config.yaml
n_layer: 14
d_model: 224
n_head: 4
n_kv_head: 4
head_dim: 64
d_mlp: 576
vocab_size: 512
activation: "swiglu"
norm: "rmsnorm"
norm_place: "out"
norm_eps: 1e-05
positions: "rope"
rope_base: 10000.0
rope_fraction: 1.0
qk_norm: true
attn_scale: 0.125
bias: "none"
tie_embeddings: true
parallel_block: false
init: "normal"
init_std_qkv: 0.0246
init_std_o: 0.023
init_std_up: 0.0246
init_std_down: 0.0154
optimizer: "cautious_adamw"
lr: 0.00155
beta1: 0.9
beta2: 0.98
weight_decay: 0.062
lr_head: 0.00551
warmup_steps: 549
schedule: "cos"
final_lr_fraction: 0.03
batch_tokens: 16384
seq_len: 1024
doc_mask: false
z_loss: 0.0001
train_tokens: 144400000
steps: 8814
dataset: "wikipedia_en"
MLP neurons of a small language model. Each row is named by its layer, matrix (gate and up: input weights) and neuron, and shows model dimensions 0-191. Each number is 128 + 32 x the weight over its row's rms, rounded and kept within 0 to 255. Numbers have three digits each. A neuron's up and down rows have the sign that makes its largest values positive.
After each neuron's rows, "fires after" lists the tokens most often just before its 100 highest values on Wikipedia text that the model never trained on; "fires in" lists the words (lower case) most often at its 100 highest values on Wikipedia text that the model never trained on.

L3.gate149:146095086175125074146127160128163106122141126148083192067175166165153094147117160102167102080083130061146114123123146051171135178145089149111076130144195120102099153084141197135105186090155188167195077131156163151184115102077153172112122157129113100117111105170117156144164113132123119121168140156131149138183076110115125149110175138144105113142167148062141125157113163123095112067112159150106150096091127100055147129149037212143066125134159160149120105080143136159149111116146150196149121121154086087159150114130105137110165137101120095091144122182157164187134160149131156133
L3.up149:117098105132156111091140157110149157144106123123116131160146180102112121094098165176122112163131129157137131176118182078159083150088153141116171117148178117133120144136149158139187088114150206151127141090178110134140119150176140191135132169188154210117121154120141128161110099156108114153096126062074175095141163108144083119136109138125091082071120114153066110172123198121111197130150072119126093127070124174123150149128144144088148123136159122130139109157090134136095127141180154077073123117126164118121130141120190166146086099156135134119167092129126127188121064062125061101
fires after: ".", "s."
fires in: "the", "in", "these"

L2.gate364:137097074150152142155141136087135103158170110108107156050159154141099138127193120138175146121073136138128163181188108097162098124128127172177153089102132086077119108053087159120129099091161088178131155146186152112155125125139115205150118132147134107163100104154147189128127117147114184117102082117081106160126041185141111123094116113153135123109104113119161123132105117158091143146077096142088018097134125128093108119178165130116170108134074132102113111134104168133176165118180081143150125159164100127184112121110120152148102158131114109077138156165169123140145124133104179127
L2.up364:105122124110105145169112106069109116104150139172114127115085105134102148117195129146159088129121089156124142115187120097169099071106134101124167123127107144103191119123132133149092118081102122194151138134157138111165141160150047097166135143128128149136103055088104205119160129088123093143111141154083165075140133144085153154190142185172155110077131161108120103152043000116123095159128080120088092136126102158140137090097156158191152065091073117114113130124135087078167119098122112153112101140125183183095132108121120114127088146093128176133148160125182107109115118133169166087
fires after: ".", ",", " of", " in"
fires in: "it", "i", "indian", "irish", "italy"

L2.gate93:144083163160103072085113083149106074134157113098147161148141087115177194103153122199127140156130093149105080118104166084158138123108164109111053109091172117165178191084138146120099137135115150086132163203095120170102111103120131060150131171140169129191143117168096070160163205124090114138124143181160123126142098163106090097162132153107090115100082093094139164118153138137150160167079085150059129123087120168103119081109110119180088180102094152089111145173140135105119131113150167148151126083147083080105098113109127130096068150079105118124115102133163148114113185112110171134
L2.up93:185141082125141111130106134079159120153120137151108119115116104160071154130154135099153143076192145130107154143128119086124091054094118117117079084109165162120090195125130153122102102048133171100133127139115199106134051156094141169141118155096142153152095058111130090128145135157100166091159216137116139096130187061090050170110135123102158138106098133118094108150140106179140125133130133099095099110120083167152167098111118125140134117126134143089138178143137118080166184153135147153105160081139136134153009116109156088132111125109099126138122160109144097104152142149137072127
fires after: "ec", "i", "ic", "z", "ip", "ber"
fires in: "second", "association", "participation", "secretary", "applications"

L9.gate285:198131143144139164129134167150076130117126169176133170155155118130141185136159150102077115134101115107173169123114146160155153140124155240121133131154124168129125132126158132124100131190098125127101078182173072126137184118130120131176131110107101039150104174171129134115114111114132125159124103116130152151196106139118098179100130077157132101122224129136136124137143098148135106092154141068165141149159142117135124154095094196146108101096141143119114152142041178126114079145150075154076178166132070074179173092167118146092103120073082180190106137144100061134112116074052107130
L9.up285:113120127132108082116165162120170199130099126072157119121120162086167107159130124131149161146082130145138072144123099107133175160097099119110138114136134132130125087173143116104091159159149097143120157111089064175147117084119089124104109146090083132119137133161097146123142104119073032141074146084121202119151089112133121120182088150158156096158192086129147121157107132116091179048117135125107108160115129087191159127159123105115147150090167117086149103117145098211136128182119094113099078089161170112091158141102103089100060169160121147131171112126180099191110127124145108162
fires after: "em", "u", "g", "m", " M"
fires in: "august", "november", "december", "september", "may", "january"

L2.gate321:110079148174097154127163107103142171118149119131119152181092172149098165100190180145139140165102097171115146152141151108164107142158120163142080100090125107112087151067114133143108187084140093136106122109160143086161115161154126169135196135164115099142102083122119077182102098101144181121114165090143116148169104143129127140159090137112200100044085110082164118135129125155103162064110175146164046082126090151162161117172102122117118117119119128167136103126113147096138153152219134156112118103134097137168084100060145176070131116156118179171099164135182170132112156087144196084
L2.up321:147148162062137158156113077100163107114198183098139128124095139124077116098181105147178147146124103150112184105161135099102155094088132156091125101119076075133111078122096170134085155102147061190102168140136126138139199124174094156085127139164106173158136090112145123118176164132139179139102146110123099087146120190157138187127140144121201143128143138133152075130097137127124152115146140095090075171086093201154122074163097082150160091178105109099130069127118122078117114118144071144098169119118152139120123095117138099082151125185099129121125178153160099105087069135163123097
fires after: ".", ",", "s.", " in"
fires in: "it", "i", "its"

L10.gate512:147167112146113089162102127169137072104112132148138135103141081124085190119167176059136152041170168079130110143162151129135111114147154091115146127143104139178136157141149114141163143068118134113165102089086116112150120152136149135137107085109141151151032109154161140133192133107098146106096122167062060110111154149109126103120131143159148100090135105094125153126115120125128110128068098100130090094104173096080125108183109118142131095141125120148136146133135173170095123136118096167103133088186161037110164103139134106119107146047087128166051154146091099101098170077101075153
L10.up512:079029081079114152117107147072146134116118083131153141125154176107164121106124145161135123161128074122158113171125114069091138139094104150168089100176106123193146090123140127059062144117169170093118110160114137164153149079139106111099189125121106151129126058161112097184139212117119086138130086159151154154142082056166128135150106094124074107117154150111059113180142215169094185169160113132138115119158066130121160104140122135089154113073138146134174118122130075127164178175138130103121114081159101132144151147089116082107112143105205141132138056211194124154120136130143122132
fires after: "ation", "e", "s", "es", "ion", "ce"
fires in: "of", "for", "from", "between", "by", "the"

L3.gate225:131063066142117121160100140100159097176108098103039183135089188088116149142121155107112101095104138106099165203153138151114132132117125134183132150085143110096102169145140071106152153081122076091206110093131113159086092189130162187126115102116081085066087119178130169108157111126120103109179105106162069151193123106111157146131153087130144155126120136117148087141152142160120191159090182109152095151120135096086121150139084130150111147142155180130116107074079146139132129162194144171120119135185105129132071114121095172057149147111147092097191086112162217139157108156089114129
L3.up225:076087117151158114141178141136188136150125108142098173157136104153149118138113135129138116121097153096107098185112120103105095142147124099118086137119196146127141096111140080171158132139087168144165143069051142160117107061111124148172119182102134092103129111159101129161058111184140120135124150128173146152093098078197085115090149130123159069127156110077153115099165168115053114091102085174198093140110133118057179131101139085147094139121123090185138102102178195119118145093162169094065118147120163065167103158166110116137079125233145123097118148124137141128157139111062146155
fires after: "t", " that", " it", "ich", ";", "ut"
fires in: "the", "its", "they", "a"

L3.gate324:106127103164157089116152117128117092126149125130172102142098149111123170153163143129150141156077080116105118133102153130183181156145110157132125147115089060138093125160138130085106140080153074137155062141133076151146126214178177081100117121151104134152164143101163174159156175078013080153183109100175129152106099170161150077131060098190123106120082145141064116093182123130095139142100141115129129113100198147125131105169131102153150121125082120119112147146134102149095133110114136119066149086152155110141126141128151183092137169112121174140183165137146185112102114129155150100
L3.up324:165117107142129138120088134093137069122118104136081137110101161155149091122159124161137141167059177135164188091059140125171077151136089115138078124150128119116102138141142133081135171181195170147101102115105130110213097149151158145146096165158092138127101143117151113134156161128060069118164115099139119097104166104088154090136167029090101092108118102111057087196047189096108199137142181157142156123096149152057116146163085156088128176087120120143106114134149161102097134119113146136100139126077139099110099098082120137187198157110112162127135123138151171107125101089135158129
fires after: "or", " o", " w", " s", " O", "ou"
fires in: "world", "old", "north", "set", "would", "will"

L2.gate55:166106105174138109147156099147149181169120053117152190171150135163146160143160136150106141147107109145103158147161133153121192099118114160152117169163078210165153151147109134113117076118089149096131087131124082071161151167141170140186176103093094144119157135103123082076094139100177169155121151186143131132113155157160106102165112100096171122092109063134105139106133126165134093085137171077126128124176189093065209083147163138158093125116109137114113096141146112132134118120117078105107147107167083156192137152081156114095123167177133134120108210082150164090147160142165153061
L2.up55:137079097170119062122130122120129165188115108169142119164156124160166148155132150114104126146143102198107143116183136080098123111126139124141098095067125114155142170104093198087126124103118222050152099132119058113140149081122127099210124132140144171151164133135114134113087205168144137131144128179132168127133137128118094114155098072127118137104141117076112167101131119129138096084140133124126166109133095107133193109081132106191130082153100134135119164073147166140109138133125137176090117180114126139163103174140132121122088139166143102146056135136103177116166136133132151168
fires after: " 202", " 200", " 201", "6"
fires in: "2023", "2024", "2022", "2025", "2005", "2021"

L11.gate366:124150112156115149100124095108101159079123157167113146119120142161049170051137105149094143130158167199091145089126172193146093162159121149123121087056165142132117163148144111169128101157134151122094131121092137183088092133207124170128155105141116119163067127158150097151127109116097182113125118147158161131087153156100075118103199124148101141143141122132168185082110139163140099153142119082127102130118135160120134150101151107105120104128123113143120171143075136105115166136148104106167085150106070110200141124170190152155152096167097113131111094125093129142165161064132166116
L11.up366:131156121135140176087173196185130138151134153075138107128142152149134117111056122102160141138168176179115138158102097160160118194141142102123167124086087107117111097101139090139109126128150130135110137086084132178131128136118169197037168144127158147195092128080155066176134131115141099086127140125180150108081141183168075094126148101147096162127176187155130183162104113194129168188148112109160095134117110182145145193169084148105130117148100163117158144141056160084117147121098116140125163183144164090062143132089146150134106076177101064097113103133077052101158154126158145137
fires after: " |", ".", ";", "en"
fires in: "0", "1", "2", "s", "4"

L8.gate445:090133154103162148170165157091186114134143129134055134176145153139097146091185130091107122089100188095112153152124096163093137118120103133112087133109137129152186136115163141163065050096123108130187124128113144138171176089155100137126068160122128075137077117174084158097149156139069133118152109153114153116162110156167141136094122054099143170148099107104097146137131149165123151145109126161137124112132114110091124126149167123130121066154063137138128139139135116166091098202153127165079157071158113142101155146146059111142177160067144101056114161154182162076141102184112160141
L8.up445:133137099138107125108168172145126167121116159121087146110153113111117122115190107140103099050100162047130140098112159138102073095098131181116099084132107117142084159095106183129169076059121128106157074178131153052167146076107112086167117083135165113149150132112070153152112158185112142107166098124143188152168055106151116139119148106125169143139076184114162116116129105085140092076125107138136175107089084092061116184090162135145106130168092173165142172097132170085085151120161181087146152130169112126108118103179095093083168107149054116127114118101113115114146129197122124162
fires after: " w", " W", "t", "e"
fires in: "where", "when", "the"

L8.gate344:189093106132115139143117150136079148131093147176119115208100076156204108112076110195098142107186112166053119141175079108123161089127151169140150160136192122125084173135176131142133133183113140125093123136119163134092134138114125143130152129120128139144132147085154048122175142145131087175159108107158088159099097172124151123125131119111071146099209144137187167091105088121141160158126144115116142155101156090159131134133177119082134137084140102130124198189174130145160142167105091128126165078140081160126096172157116110077146180075194128102127082101120109130135146117068176125
L8.up344:070127161124167125231190117138147123121141109135105142113104162083066122151065127139143198119130152075085089163120164149128087128122123156101160126103107135140165166199087088177137109044175117087108093169093156136100139160130130173139165114076142086102163084111179113085086102187155097096136144135176161118108141154144109114067169127126170207110143157124096144112118101101154147133166049108177106121093116144116099109152137108102099116066130116146117142152131124123146133104159126143151127120122059074105113097185209102128159141133107146165163113067101135104094142080098174147
fires after: " |", "e", ",", " and", "h", "ur"
fires in: "0", "february", "for", "website", "one", "during"

L11.gate456:151113080155151151170125104093185117069056154142140158129086167164073095138129111084089103149131154110045089173096167135142145108109174157118107130086160122158112150060195123063141167140147155124125112088105174153098143098149132124118111097111139055104060172068108099106125091131100083162120144162123108144178149164096143112091134143134123192132121145096132143138155104158189173195128136113144115097188145146129145092072083046100143133149159112166111097120061127155150119179155053166098139060119106146117139131170130130120097135138105171156152150138152118087130129109098116158
L11.up456:150085040181160142180112099084141161110109129095143120192107112187130103149135131130063115158187158096125115107155114100111084091144163125096132147124100152144127119072185122137185090173154148117088079104164166125096137118099140136163137145117117120147129099084082076085071085173154091116059123100130107148161111177112145106077128138156143135130132168121165139139133068131172102161153155110139129100224096059136143059073102048068106128121166118139112155139108088142148106158126099151174132116138114108105135158162140140152148146087053176161142126156109117113119147078165104117
fires after: ".", " |", " the", "\n", " re"
fires in: "first", "he", "f", "following", "for", "final"

L2.gate522:088108155064104147093160116098108146143136157094104133137085189066117164101114177201084153148130118161123084123102145167165129129155121145118046072105145112143129157140151178106069140158172124148120130169126097143075172138159161146107121074156128078092142073099136115136197170127099146115113118083175154085143079178153097167115098112117140184139061087149129118114166209126176198090082140107060185114128143110154169122197078143138077141111131140088109108119114068170097145167177134145113155115133131141129151121112163114102133145113128157151110123157127155114122142045117119153
L2.up522:101128055115170116091120107157184110078126163111130104101128108153151136132146198137139109166067127102119113115105159113135153159158158118055146078137072107124143072161095114044127150168130128139167108104154169118150143158117102160060105157108132107169129115153111069091138119146090052015101087171133128147155132110185193144070142115090083076151165093079127111151123141129137082137077089117142105124122158105105147147156076167158110102130140149147116094156154116190141122136138181099074105160113083114100090089154101150131079143156123114127111143144120134202109107096135151118
fires after: "ou", "ra", " s", "or", "it", " e"
fires in: "south", "railway", "silver", "north", "either", "east"

L3.gate129:136116119138097109168032182114118102148132144154113161122081121149074113091123124170161169144165090106128171119147210140136152108151130129109110177084133148089100166094192127103125124063178067157096139160187127099171123135097132148141117091109120116050133105162078145140147179180136170167099074114099176156163107123129032105178078127167161138108109141099170163128137109114107121142128111144115153061067096140192160133154074127137151154117128136132112144107150120129086072136167098115094124035113155119124068113183089091106159128130115171151110137151147119114109197063154188103
L3.up129:143103092160086071143081150097119115145127129162124117073119134177118160146164177163175163181135086125149131132110125142165177105185159125145114152108112130125113120110189174117069175074142139208111115192140108108185152090043113105131146171155132083055141091112087158136145176171155137110133122128145135116170117122149110152135104100181167125157098124132169117171142139124103114167122064160143153169130154110163112144142130130156127090127093110101105138091128161164139113105132108171139129072150179114116109138176060094073143141142084144105088147179105101129181135085128213120
fires after: "\n"
fires in: "in", "it", "total", "its", "population"

L6.gate530:083149088131108104143195146143165093139142090163101090125176118132118190052187143117117085103075090138100116121176177141149144100133164142109135112163110128123119149205057128110093134147166127132142125034093191133138147103134089148087166152170133120114117074116219148147120138107140148087108097182162104152120147126159164137136145135175140165130139117115183142174151087156099136112116085069118038162130135119101069141128042109146120097129129148124138133092130100100159094120138159163148130149154159140147119195107105209126059129140120143091086104133102130177188167173106099121
L6.up530:100047089133132092140102140128130082118129092121132102087137148120111201190067132085121093108147109157096093115134150136138097177103162128133079103157103161112109144118155128082124059097224114115163141151076069134122149158145180133088114131062112131128115104184119145156090117151141151100152105106107151111114137101177129083166173148151138134110134132129104146132129087069209147122186076128182069124121136195125084138120174091137122048110116142153120115143149126185096108153088089141130142167097198153091129126149160172142109065165098169099132130144118149102100157165147142124
fires after: "t", "y", "il", "s"
fires in: "southern", "county", "film", "type", "also"

L2.gate81:152146117182154095132182120077159080137114099094144172091141145143070156056165135154113123140063139148085124129098164132128132150199151154179130161170142122102154168132111079159125140134181122122176096102101107061122103200082133105116125103089093118088189096150103118119141124101157150144090133105203054138129126179111090140150172167139182111078102088104116086110138136121123138118121132084098128150119184151067139147083120061153103169085139098069116127150144102107145077105121121127081114121147089092156120148141117140114194203113087175129083119106142158108114165112027132108
L2.up81:131103086199141190113168165121099141140083134096110100077093130143151145132098101114093095163092114071131130167106178147131168120105119117090144141139072080177107119122138123118138099111144091094143077084155069125138189184120152150132171121080152083091115062095156125048125143129113104104166183143112151113120170146101126095110120115116095163108134114137081142123100057181160128198101111084121106136181089075163176141173118178140174131153123194133162090089114100176159128170107138117074133100151078163131104156115091181124085117131147059143133162106127160113185107130131116081
fires after: " 201", " 200", " 202", "8", "7"
fires in: "2015", "2005", "2025", "2014", "2016"

L3.gate460:125128084141018154141129118092050126132102134149147145171106143149148091189159142134105116136106092114113067198173161116154067100127132143121147121096103161126086161105116160139133104114153173120123180138136116124082129176153143189170099091124152175161114125148172145095158046162143102111063099098110180110129064178195034152120142139123142096086090080133163135109093142126145137099155080131121123127138128119181113064139085149123138154119150180150059131135105105168074097125181134145094106103127141100138112141141075174085122129136139069109142115123132161134145113106119157100
L3.up460:102091160133124151124115145165140168111109140160114166166100111133129104105124137159150091101148150107135160148200204150130112111097128088024160167114133154128157161145134085123181130159079043135158178080146153127136112144145108157231135113081131108080114146090082081128077112074124182199090164171134146140167130142146119130182139110102144104123152077122182095116149141149176168111118173129167148085111162072155144134107111089112104200158122140112180151110156154137162151183108113103120149115119106150151162129159105102166123113087116106172129159094128144134134065162174148137
fires after: ",", " and"
fires in: "with", "000", "from", "on", "of", "by"

L2.gate309:077100090126120145135142126129175069114107144138082181154074091137161136162167158142109117110073095136086073128136114171160073078117087136085149152140120191093167076159143090124114149090089127158140181127168162164082092133105093146120162142108106087156071085139131079152113087140110126103124099174168170111118203161169117100071177124125106113124193080070089132088105066123146118081142166152184081196175134159124116058104107165102095151139126085150145116076150095182179118138154134122097132066163123136119038126139108188142087117160123123118160142120145118114153161099095179084
L2.up309:112119112173155115142152147154106077141159104160105164173107133155159104129165160131091166145152139163121074125115120079159124080083116125119136135173103133169122140134145088129134106062050130158131129110162101100095139119083085113117132114085126138168151141126123127103082118111130153095167126123097171076151165172122119059158136100116137073067115118081093160131136112175208140084207160104089150078139102151087117102133087112122115199153093143174127174160149115158105076133154167151088069107129099099120093132130175139111152109145104132113127128099129193058176178046118169151
fires after: ",", ")", "s", "s,", "\"", "es"
fires in: "and"

L9.gate444:127067095130103130099149071075139145151141110116108172097113120111194144128141150125107136118161148085052125137078122126180156107139151119135165126086082166122155125136115144134101111155106134115106105147091106135088096077133137120167119152173120142084050122077134169099132152037135172166194138202236081111155123085131121084116130140150116181131116126189143144118119098203121104158093129106099113103174105083071106120158102136132096141081058145129082185133088088133146130120150116177101072157149146159164165148174110117106117136125141105124151171088190109119151112136121064089
L9.up444:108111112121163092170108114120167160130155119126105127153213128150108146121105112156171155147128156096109122137154050096137114099106133107053180147113107129093107137156143143163105160157154115102191191111117120108125105154099147210145178186143077142181146130139124073161101105078196120102148143195165193108151080133088128162106167102130102151080122079092112111200056157107132158161116122153086148103181147086148107139132120155154106093151159137103127121135121120094145160108108109120145129100100178104132163133110108122166148129074097157140138107112158128061143142147154139069
fires after: " be", " A", "(", " a", " as", "s"
fires in: "before", "s", "after", "tamil", "assistant"

L3.gate221:202076133163188136149132171127099104181096132138133198099149158137109155153199148132105178105154154128146108178093140130090052093143090145135127147157129168121127131132133109188151127105013132098146116101127116130101100121137085130140134128131130158150178168121124131108122132165112156138147148126099105089138174134088120062164111087158137158109148147112153104128112075153137129120175117092168115111167079165106148124111114070123124143108136089101115153130119138159145086131133137148154074168109105080124140190124216092131166117144082162131118141068091181147120127094087127104
L3.up221:113153077125123143136139170074129110125105164179134128097131176157068127120132108085091118133145123182165143158110135103103104123089123130158092106162124173092173099155133111094112076131133129111186142113152156085113111099127118181106216079089126087171129135190117138117078113104098167133075091118124179098099117099113090083130115111142034107179171140103095143144161119175188088081170157117170114128106164150149114126089093115169109136121176126141178116189196140142097122149155140088127147112127068126181107200113133083124068123154119158147137126161129132169164142077200140038
fires after: "s", "es", "ation", "ies"
fires in: "and"

L8.gate104:152142112080103164157177137101158108113142136143095111110134083149122124074135116111134153170062115118095119164140149205158108081044076132140137089120119174110141123168165114122131163136181073060118170114190097130083099118152091124125106138073084114136105128125170103111104192105069087120162111174113170058112145142156089144165122086056146111062163074130138158128123136152071137107134069108149148132078141130176083088154148154136161131138115124122141115110024156173097134144159106115144167112100109116203105145124142163102077143137087135174097107144086102142166108111143142112
L8.up104:158132163126130138065083136093150191093112068118112082179142141134155091125030095175232153110155120170067137125082109116120142125149129164174144159129152130134120157140148125135092179196166114175142112068110111209154133175152118108108157108110152172171135161103142108144098082148129118107104100086108137188079092151118195077108091124108163118116147119155140081089125129089130152152121127109138079126110157065091175124170089126107133174103091127137124093124162113165124116146150112178134060127190193106095140114202085126118132125094160126053133107172169201085127127104109117119
fires after: " |", ";", " at", " of", " on"
fires in: "1", "17", "14", "11", "12"

L2.gate181:066117142113109190110134135076125080137122122104155165111093126102118156117198178148118190182092160130118096137167090195192155112125132175162151128108192095098200144154134121087118138180133151117117092139186171085175204154168107133090107112146153125156128121142142168130132153148086144210081125165154087113133126164140165134133169089091154116055093078103178105111109094180098116145118140144126101156160137098118188088200118197115084186113148090146137111118070115146133143085144122166108128136150097112093083128096125209118137144141123178073095085119192149133128178191115146090
L2.up181:075125158128133121150129136094076041168164092057105104155182130108102115125131115113139147130145194092061102102151127171097115151155148145137116120129137119113149127117106100106109094139089177093129104147167157060115121102176127115128117111170125132151121091213115213112130110099098124158105142161137150132056128142094155097203141124141075144147135136082054137119130117154144126152149119081088148164135174117094142115087163166131161142096126080112148073130131091150094121125142178144135170136136122134044106145091069133144099144099118120000140135062141142147149135189155140098
fires after: " to", "he", "ld", "e", "ill", " that"
fires in: "be", "published", "before", "being", "because", "are"

L9.gate313:163133110094160118143090135106158094121150152117101149160172161158168145125119110138126164143126111090074116181157132104225150133169139178080119140064129119102052127129146124096127147170114182136102189206101161161141097133121112183121093180089110105110149159132146094110110067058113098172155123198138202154158138194129080177102127088121113208134105086117147120123125133122140120160112090100132103068082163149136080112136167184130130131120078140120137124074115155057112133179094114141140095068143128079166134130088093140109107137105071143127121160173128131064071174125094121123
L9.up313:158126128119128097124069181112151161103073141126129163113137077152136111148170190124118103166120166147076105147230145180130079107161065097146109093137152118125117133104161121127142157050114163169085160057157105153069136214123101179109145191084065132160158103150105128152158141160125053168131127099153191124108177118104078111132151102107193103106122064137101082109143171134128111146188147127144137140129123127145113157140122138071152184106132125104095163171109122131110121191098115130085127097152168118118130132153091139164150109122158162160153093138119110108123157061088172131
fires after: ".", "\n", "s.", "I"
fires in: "in", "he", "by"

L6.gate509:066073128160134110120082159123129186144133145167123166137074153068057126126173103157129141103164089160106143130139191096153156122134207148174047164098154165194108096150127122118116092115107102148144134108099181133165108075186109088143133178144126096106045134170104137097137146130082199121133106105093150121167113092084075099167145169112145123115107124088107162105124158086141119084133093134173155086086074152113131134122102118143130135111123145077112130093187188125121075095114079194068141093156128123161057131150154075136144138138180185136127143103186149132101126113114093103
L6.up509:066116107089140165102074134158205175057154161093096192192117201136075116141160129161103145079177140119099161163126170168108098139098100130139086140160167113173116141184093094087160119093168117113133068181128168102105069138155164120123117133110096129095100095165130127191111101180145124139121113143092129225160146126151111131156138131108177094127080161099141085099118167145125163083138220180181087061120072115101118197098140116087126136132134188108150133101149150136171088159131097088164094101123150122140117097100123100125187111148115187097158177102148153115108162117146114161
fires after: "\n", " w", ".", " W", "+", "W"
fires in: "on", "when", "where", "one", "o", "women"

L6.gate209:088100110164110057184114082093148143153070168158181101152069104144146123077202119125139148097139091135114094113088085131140129179127136205146094135066164139151158110100110095099112104100102117132144083162095182084153165168106120142179078150134145081078107083080099121139141102142174119121094051136073141123159106135132103118140124042154136106131097149114169105159096110163136065128146112111164119117125142111182134086138151146086123116037100123141126085144166114107085114182097115194120117096155149142085093093168146107098060161143171070145146113104127085178131143038114148140
L6.up209:116121113104158097131050107088120103094131175100103133143171136164184132137175111132166107117135117106101043145117152107127182066120144093161091139111183109142126099109156124107119107143129188163115116120094137038143113110095154147122121163172136097155158166149107127144108037151140150175119180158162093133097124124096196101084101141097124097125073196165164193131119163087157117133084153181157184094146103091167170154125131060070139142107156148100170161139149130114160106127104107137135063157133140139095153198160074106081158124077110150100103137130106163114158123124085111063
fires after: "\n", ".", "=="
fires in: "in", "it", "on", "its"

L6.gate119:091185130212113150122137104142102198155131138156110188086095156080145187112128173109112123155092089108115120145099090180164160130065139107098170167096109095204119136124154087176126118093137126048120124169084127169120140115104162077203102158155136100170075125128130159132103149126092087136155135140130124116145081087100113170142116113131103184133117135088109126104147117137153108132134076151092170067117150096182136123135131112130133083134154088115132154120199143219129099107127096100138164070114076092130149151151117184104140132133172148153087099070175127101043118076160075150
L6.up119:108130160190153124100116085099050176153163067173159110192112096078168153112142180170172114152135134151189160130110090104106106091122087153114145113146097086152138147085087114137136159145136168098096128183143128166108168047129064098149148126173131174097136105163116135115142141150135138174189099125139140103129135162174102130176069079161089147118175135119177200145091132137095109121060108140121150152167111124131105164121123143130102097154141127140162157136118116058109137131108108154136196166107152143218171103133113129170092070131133162125131091079128190138071131108140125049
fires after: " H", "a", "H", "i", "o", "u"
fires in: "s", "his", "hindi", "hindu", "her"

L8.gate180:194126089090137092153115124109093166128109167151120167167128131103144146117156152095092115110106117107150077157118147140160162115081127154127116132149064132126045155161170148126074176144133112081102122156135119172130171119168130092115108095120130103155062091092112121103133143114085112132132154161139113193154118114111094151160175129127100059158133121103168136146168117111084155120107161120123134193151163094119116153113088150103109075110086136086104185158112180188107160065115095136090063145127189102168111150120125144114169218163146135142170094131075118177086104105057103175
L8.up180:120087153176138132139128157189156199054075118150059123125117104083113177101149164084118166102094140080152161135163145138156134155144110155071100091162096224133117082070143153135066146147114118186155115148111120147111137075095143110135119080109138086116138164110162161121115158170085140118161177138204111079119163136098152110163103144157130147111102089064101105129178093158173097108120206093120092130164093166126197190115118152114112080125158147133145136107123182129126110153138119157150118113120138111135171093092132058090102105088114130139169141175112130070140112125087135134
fires after: "em", "g", "u", "o", " M", "r"
fires in: "august", "september", "november", "october", "january", "july"

L9.gate410:175104080119127100067064099144130156054132078177091179124102102139122092079166100171129139184172113084085159131165174113117123114131079110134161105157104140148143189133189113098110152121098188053116095145137113120147144166146133184139169149114122069120091156156124086116182124137084087163162126138129137142132106147134140141166126183121100142125115105143088116101101127163123162177143094128048155096162130107098102136190125111118120139161143125100113090087111163157168162128093050136088133094164053107115175098143088135146137161101131167114151092108084109128084194083119119105
L9.up410:160127114119117111101148084147117069123140113134062103093145141158156161181078143083115234046055127134139127142096157089105137123093093129152123086123145144163105122147120091101136166184172101165102144129109128116131109124122179155163145146072181097135161155112157108169111117151238120129131086078115140152113098138144125144085074106131129135133142141173113067183135114083129161150101112124166099178077108142162117161173137107107125125096118129151153078100124146114095164066121146123094087096068152130136125128162057139113126141124118164099059126078134185090133121082113194156
fires after: ".", "ur", "I", "s.", " and"
fires in: "in", "during"